config.yaml
n_kv_head: 2
norm_place: "pre"
positions: "rope"
rope_fraction: 1.0
attn_scale: 0.125
init_std_up: 0.0458
beta1: 0.95
lr_head: 0.00508
batch_tokens: 65536
seq_len: 2048
train_tokens: 900600000
steps: 13743
dataset: "wikipedia_en"
MLP neurons of a small language model. Each row is named by its layer, matrix (gate and up: input weights; down: output weights) and neuron, and shows model dimensions 128-255. Each number is 128 + 24 x the weight over its row's rms, rounded and kept within 0 to 255. Numbers have three digits each. A neuron's up and down rows have the sign that makes its largest values positive.
Before each neuron's rows, "fires on" lists the tokens most often at its 100 highest values on Wikipedia text that the model never trained on.

fires on: ",", " and", "\n", "s"
L4.gate100:133107147139133179084144113121121122174146112191116142116140119161149134160140156126108145129064105136187120120149148118146111172139141124150142129146137115107150112138138134140124110124105120138090138179075135154160155143123190116141163130100117117135126098106129106077159158118140126132125100136169095157108138130162146102153143132116085115177087119149127118135154118148138090175109
L4.up100:140099142122117143115084116153144140132140128122103107127121136132122123158147128132111115143091151125182162068165150115135134128091135129100181132130098179132122124113128125133099107158105141127127131115139152158107148140096156092169169143154128077145140097176132093140116130155110184137110117100123104107104135114119095104122118111125131092124111137114119147148131075133137127148182
L4.down100:122114152129114123128125171109077125065104124123121129106123124136120131119120192127131141154138169146142152117087116143087111104113148114141098110115128158121146134090118124083120147121124124112167107160158182098109133142123097139154130148126160105141121145121151132143104091162092077137136168124117133126143159129137150120128126155129137169123142112149125178132135138127132117104099

fires on: " the", "\n", " di", "The"
L8.gate156:097138125126148132130119130158118130135122142119125118119134116072154142131116102130110109149141147160171123133094139207197114146095132115118158117110136126155157102213114136163110134142117121153114112152113130153148127159158096122108111142131105125152137147119112123172127148143163116137105136130137193163122143096143112105089193094135103131128126115087095128156108135135142116119118
L8.up156:123125104108112094107080110093149111121115137149106144166125130092149155115129140101120122082171124118114107123120083107110130129096135124111139140118152084086090133140129157143104150121092155139121131117081116137135141180089166092104156151138131134133099110141126128158124122134172131108155140134129115103136140108154088118135145155134140143107124156126101113167095140149087173159128
L8.down156:134113126098131114138135145077122131113159119136124125164107115180136143137125155129108137094136146141148140130100122109114103146125071071136177142150129131114124139120155148157137143136122121138139157133111100144144091132097129166159130160149081131154143114113118132098171130179164133120135099125148128115121095115125076102152103106132118113130091101132104150154139121168161146102165

fires on: " |", ";", " is", ":"
L2.gate78:121105081091092112097099137106172111126103171148149190171137163161095096174158116110119107146166152104148101100120111188157151172127098107141151131066134109157160139111122150101102114159128167150125178150103100123099127130165164124161137154124159128113156098149121144141133121093079143125103101122179094132081144102138152134134100110128114119158127118156150137114132129130127081155112
L2.up78:163129152110139141081140125133150154159139141129116129136144142123117128134103149102158173162104155111096099108104144112107140083106088106174170143121137122150093155117130133126092144106108118174110139133123165106144137082080142116129107160150112117125143167127160153137149125097141137096123112128150099089112134160130115145101114106146138102148166119130129124094107142147085119124150
L2.down78:121174146126144136129150116144134130130128131132145098186111180143127098126166168160155125121124143108114152074102118123124116135157103120150120127125136138164090124100095126115150118134081079095139147127117098096109145103134143135190108172148153094110123131090151102144144117125162108123142148136131143111117145133148167125122093142131085129152139110104115168088159132103105117141116

fires on: "-", "e", "s", "ho", "ys", "r"
L2.gate960:126135130144133144128142144119097140154140111132095137110131134183108107124134138150146158123106158126121136100154108156145123152158122122156103114092141125078144100101133103118131171160118148083102151124087149144148117085152097160118157130143135110109140137124138145143128169108114167132114164117099122138104116151133093114137086139135133100095158105104178156113109091121120102119181
L2.up960:131108135116113168137110136139121131144110171161117139098175079126123093119119106155120059099098101148146118145118147122126139106086119152177111112107135123134135124132148141137128140122105142127151180111092141113100128134090161148147126110151145145131135107129114149147158123161080131140107128166147156144074131077144079155152133133167154162093116096108166115145140121113131147113101
L2.down960:135146172118115136124112125139152125092175189134106161149123159126122164183137106143132107141105138148155137111129126165147113153145168132133115125115163131144112152117138114110134146088153121129110105124121128129173115148094160143136098093143119114106174084170160131096115133126126083148127172122144147168144111124143140125158145085148095146124178102133104131082156104157108169125155

fires on: ":", " of", " |", "."
L2.gate390:155135110145120126136113155118141142115122091083126102118119130150138150124139099096124115096135155123117172102143125127162127151181103166158192111090070120137099116133115173122127111121120122122134192134086101154123098136151111125117117124112151115142136126108113112150137142126121163116129140130120107143107100106113100114124109150106096154134151111131153149139141213140129136074147
L2.up390:138124101181120121101099113157076116127113096133095109132090141100158157155134150149140078126132137105104164125109136096105121137144134120150149115124135086101112122101107122139112133141136084099105151114099115130169129167149147114116142119127119083095151145131144112168113153152133148131116088118047166123124196122134106066097130119108148138117093103168155134123139109147153118108132
L2.down390:124163127168137109172163133142118118113169079125135139110093161142127122130104117147121116109147137133132129130137144140121150131177139156141120133151140117050120136119110164126126137110116119126113142103120131083123151135111127124090136134095157107085130137124103117156125152141165124156131125145093155123138162124119154111116158081132130096155097117148144151143140109093153107112129

fires on: "=", " =", " in", "3", "ing", ")"
L4.gate152:124179141157120133112171079148097110094151081131164094136196108110115102138144150096083126139130101155148163105125157148112113081126162175134126177115158113132169163110135173117126091143138099138078141202142100127112131124099143119135135114142144138127109134082142179185158117115137095150167170125148159113118126082143143095197138117119136103107154109092113134112108118129077150115124
L4.up152:162123170154129130135132109137149144134101104170107121122106120150108118154145161157108149112150160118154100154133109128150128160207065131121153129136132106088150160188123181143090191132134136129098116150114120156150115115141126135142097113111097146158132129133155127099120109136122118099165143151126086105105140165159141106121138157172143135127141154123127150114142116108147166136131
L4.down152:107118125132152126149114139132116130111096157138110117142124159111064126098093165109119112153130133130111105145160131151081085131095168141153125119104111083107090109117119132123102136132145123144132137168177135127097146153135125118133100118173149124132164138123114129113136088117132120131124170150152134107155120125140106180124156103141173159105149095165147198135141127105143124106133

fires on: " of", " a", " in", " an", ")", " by"
L4.gate813:144178089109156171091138141116112099114134120143105105162204102128126087142151150130112090124158122159133161126126126137138130121141132117126136139126116156114131122100137118107125094109136153160106129161077077070135161084098130135160101142116152131135139119123167078146115124132176097124136132162137110122149090135134114124127124114119115134126139121151117114099160109095149117121134
L4.up813:157099125133124100137084121135138115172145128118117109097100117144127124130152134145150131145132154122109114124112142121177119103084126109140095144108118092134098118144105129178100139130153124114136122128129096113132141086134123135168123115134123178158133119109154075127107095118161093123114130088127160140150143128149080144159168157120119149137145146092147121129109171146128186138140
L4.down813:104118155149161116146128133156115119151150156112139131127064122141124075117159139079073148125149167117115087138115119148086119112088133114135116134122107091127123124159130134105144110141144142120139124140136158110149108137113111101136175144157165116136151095107106140112105134130142125115131130157101132127156130117147090085091134119110114103121112119106167121113138158088139115118145

fires on: ",", "\n\n", "ort", " and", "no"
L4.gate112:113121130118125130138089141109137141120104125180085109164105130123139148121153123121118185147142140133140127111097122130180129104143115091139147109139089103155140146098114144116133175094154093133160143115141145102143128139170128119154134113118145096144153080153145121092142105157148157149099123121133114094120114083132118150122109139126078169112141133110147091104138115158152141122103
L4.up112:128156150151124104123163101150129135088118126141106096128147129161107122113135143113173136113088099126142163153132131131114120130110138179086144135129113110114109182128136118134118082143135189176142121075130159162079139097094163110144136100155088125178180086122144105103118152120116142090150122090143108113132086156143177109154127119133147111109113139154144075128135087132099125189118
L4.down112:129109092121109104153125139148098163127090108156115107113117102138098125122162131103118116107114151129158132120106084135087115109164146125147085126171114152132131128121148122097111130110136115113142115125119172125094117147136114088140150124109149119132162143093147120097120149123134176140111149151135114123106080145118164135108134146141133114136182147154148082126119131103131098149149

fires on: " |", "|", "\n"
L2.gate1040:138116090113112130107118115129150146113138092120143135148090117076147147119169148153136132139118147109101108121125073140155083113104089118094139122154157133134177136156184136145083137111130125157142083143107117188145130125118156101149144110103135128146146201134153081113162153102130138096111112153138109099142126121152118168102096094115136140106125118136090159128095165121134091117133
L2.up1040:102137095129110113119126090083161123119104118115160109195119056074111145136084191126160149105116132160125099122137117127141086115139144139139218143114165126141177164122139124085132155103155157100147097110125135165112137105140134137127159085105118142151162166148115100123099140103138101124126119128117176072140099103137116096118155107142130171140134132106132145135112129099186097100136
L2.down1040:155105118075126078131116132090107147172110092135168159126104105130124132094135132152162156176111121101096153105107122145131117157149101101098163136144134160157143112144155125106145126170087109138141088163118144201154128081148109141149126126161090123161154171154125109113133166112122117117146128151110103126096136094135108157133136089113139100152115124123103146159106147150133151137183

fires on: ":", " |", "th", "(", "le"
L2.gate1044:126109119135111155089156130153156109142117101132159116120095089084075091139148135100134122177162163078115085135113126117122130105158099097124160130140100103081172156144129125136094138118145108095157104122113138158138092130133167084160136129129102106145118132079153149187125166147146129080156170135109138157150114113155103160103129115131108157123145076112147148110097162152108129129144
L2.up1044:141137101129140156117171080100097148138115141165137067133110122126128114145109143164128103150153129102110143130136110128123142139116096072163141092170109133078133127134138106135162129142157116127135111108146139114160110153116127188175145149144120090136141161136156155141135146140110132153139131146104125135119148087127107132101156108151116170140108145092121201125136154152151160099186
L2.down1044:156095080131140191152158127094091129099134150158151091140096111130160086144084151130151122164151153122127139136152085101152095139120131075160141113126146122108124116176098112148144123139112087124109136129121154113134104146118161123156131121138093058161157081131129151142139128118134163148148150114106197144100143106079088124138147114181116105119126132144139177143118101112160147100140

fires on: "ologist", "ist", "y", "al", "st", "s"
L2.gate1052:109084130088141141108104077116087106128117150138155105130089122160113104082150137100133165151174142115126133188164126130144137137157128152135114125134148165125141131107136085120140136164173131099125120150138163140122166136146166110097060114107154122146173126117105083151151109154151121101105120125139126109139124123153154151121157156122118116102164153131088123101145090112154143137127
L2.up1052:113136132136116108119171110131120146110122113135177097133104099134122146138127165138149122161187158128146156155156137132173147138128120123143140107135149088138118100156126120135119140166104178129182156122108147116142123120070180171104125135130119116138122145113088106111154129175122149159137142108101157115109125138132109152143122129120168166117159124133087118156150129143148126121124
L2.down1052:146083134135088139125133118129114135163103115130172104111137152128151117107128129124108095143168145121111117120109150097156121131156176137161129136083117133108127108191101091093149107177126155134119117128130143148132102110122163097074089127147151098124151149093116127145115061130126137100137165102149140132111120111189133159180118151135140148074162142132072141099145099132164122139144

fires on: " (", " |", ",", "\n"
L8.gate1152:085121106157142127118084133139169143123065108131124113096129146129172138112109102136115153097144136163115095119075107163133084151136109133157115155114154085128154106108123115060141124135130125134145121115155125149140145099116172167088119138079136107116123126103098116131105139124133140153123088170107134116109134129120110112094128124104144107138135142153112122100168115085141077114177
L8.up1152:125119125164140095155185180123153136128175138096116099147102155153129129098126116179087154115135145161097092148157160120110101136155153139128099122094131085115150132115073112099126141142116158162161143124122102113129151130171124148156130157078140128167168114126112119159171134139141145157141102125127130175121135095099127127129123102085144132122109143161110195064137160134083148111104
L8.down1152:157116146147138145147138157156093164123073148140141128120108103126152105149120127107146126120153190119111103104167107131117096143125147111106137125113106102133140134116131142103167073135169154142151095184108157172171143106113130168148159128146176137080163152105133123094133152140120109120087125103138097121132128137148134091156139136117151130186183103105122113159136138145147124122113

fires on: " Har", " Ar", " ar", " Mad", "Ar", " Bar"
L7.gate728:077097129114102078156134100132161110149128153175093133133087154145085151157116140119108118129154172130128134125112182146140102094128099133103153145141119116099124102134082122155105133116134135131144107108130136119132141113111156111104136102117091114122156125126149117118120120135125128124164164143126119165128118113078107083169120125127084121120076108114151151129106152085107151119133
L7.up728:138102087098140122140135121114120126155164130131104135125143122153154133132118103153141157154122129147135157111101125138107139113133109103103139154123159133127110171152076112133162095172172144143100094116111099148125112123184112128116116121139096145101114165132163104155114154142151116122147154123130130135144106122115127137167107098154144097136097136119111189095102127142153135134149
L7.down728:112136135131141093102074118132109069150165130125130131143136146097149172147112092140140170149131162122116135133140161168136149136107132126109093138103146100125118096160124101120160158119165117149147085140124086163118118116128134118109142112168088128119126142130154138133120130133135108123152098144102148102124135119146140080132124074169121111112122126106122182137064145109109155144140

fires on: "B", "'", "-"
L8.gate1128:119142117106104123141125116115126144097150105119136118082115123093122094100071081150141144177107181142070116137111132147125103119177112118135074097135156087195142124135157160148148118171160134119111150146151106161129084118115127105138098107150135138166105095141158136086140124134131136123104133113148118153140173125111039135129183114122121156107129132123122098151112114140103109146116
L8.up1128:127142112100097122130109093112111138092125104143119101149144156081184050171137135131069137143168153133107146162135134114129138094133107108139131167125120132136109120146108097131100169143109099116125126131136091120119149113139157092105130111153105111124128137107112108131052116148118131158100126093107109157136131084119163157109117087116117124130124150160115094136122092134079127150160
L8.down1128:104120111188146131111129128115096127113133126159094125155102134113144134132135098179134111121154120119129108092138168159117170090138093094085125120144115138157151139113107116142123155110113156130120102082132149097096160126148120138136153131140133127146121169132152135132109126126102117179103108170092150172125136158164134125159119099145154143170133108173120096142150094103108154152150

fires on: " |", ";", " ."
L8.gate52:071172100136149113089085148140159103134138179152144136166133135129121093135147120108152117091117147135169148083103136121115099141111147136121108118134129128145077146140127138099151146092168141137121174169136115146125132137141133126123127088058115160106122124143080126139174092097139159108098103135093166156111135147109147122122118155113165129172150109157159131122152154152138110124137
L8.up52:109177147114104109155116118171130158114106111135111153129144161169120183144124135141099169174153154136080142099088121145118112108149138085115148055127101132167126161083146156146111118101118118158105112143108123105131176084112187148112153116133135146113122126127143130116121104119110100108115103122133103166101122190103095124112114093100131155161143130115140137108159154133084128132104
L8.down52:152117155140136156153142123098098150146135086165112137145088148132143181132111125129101133123103130098123138145145154149149110159151123134147134141092118164142150141126175144171129069099161111134119111152111133157148143132155132107130145115155118143127159147137127154104148147158137126135157137113154109132164149137157124122125129105118152136125140141125074110133142106109126143122151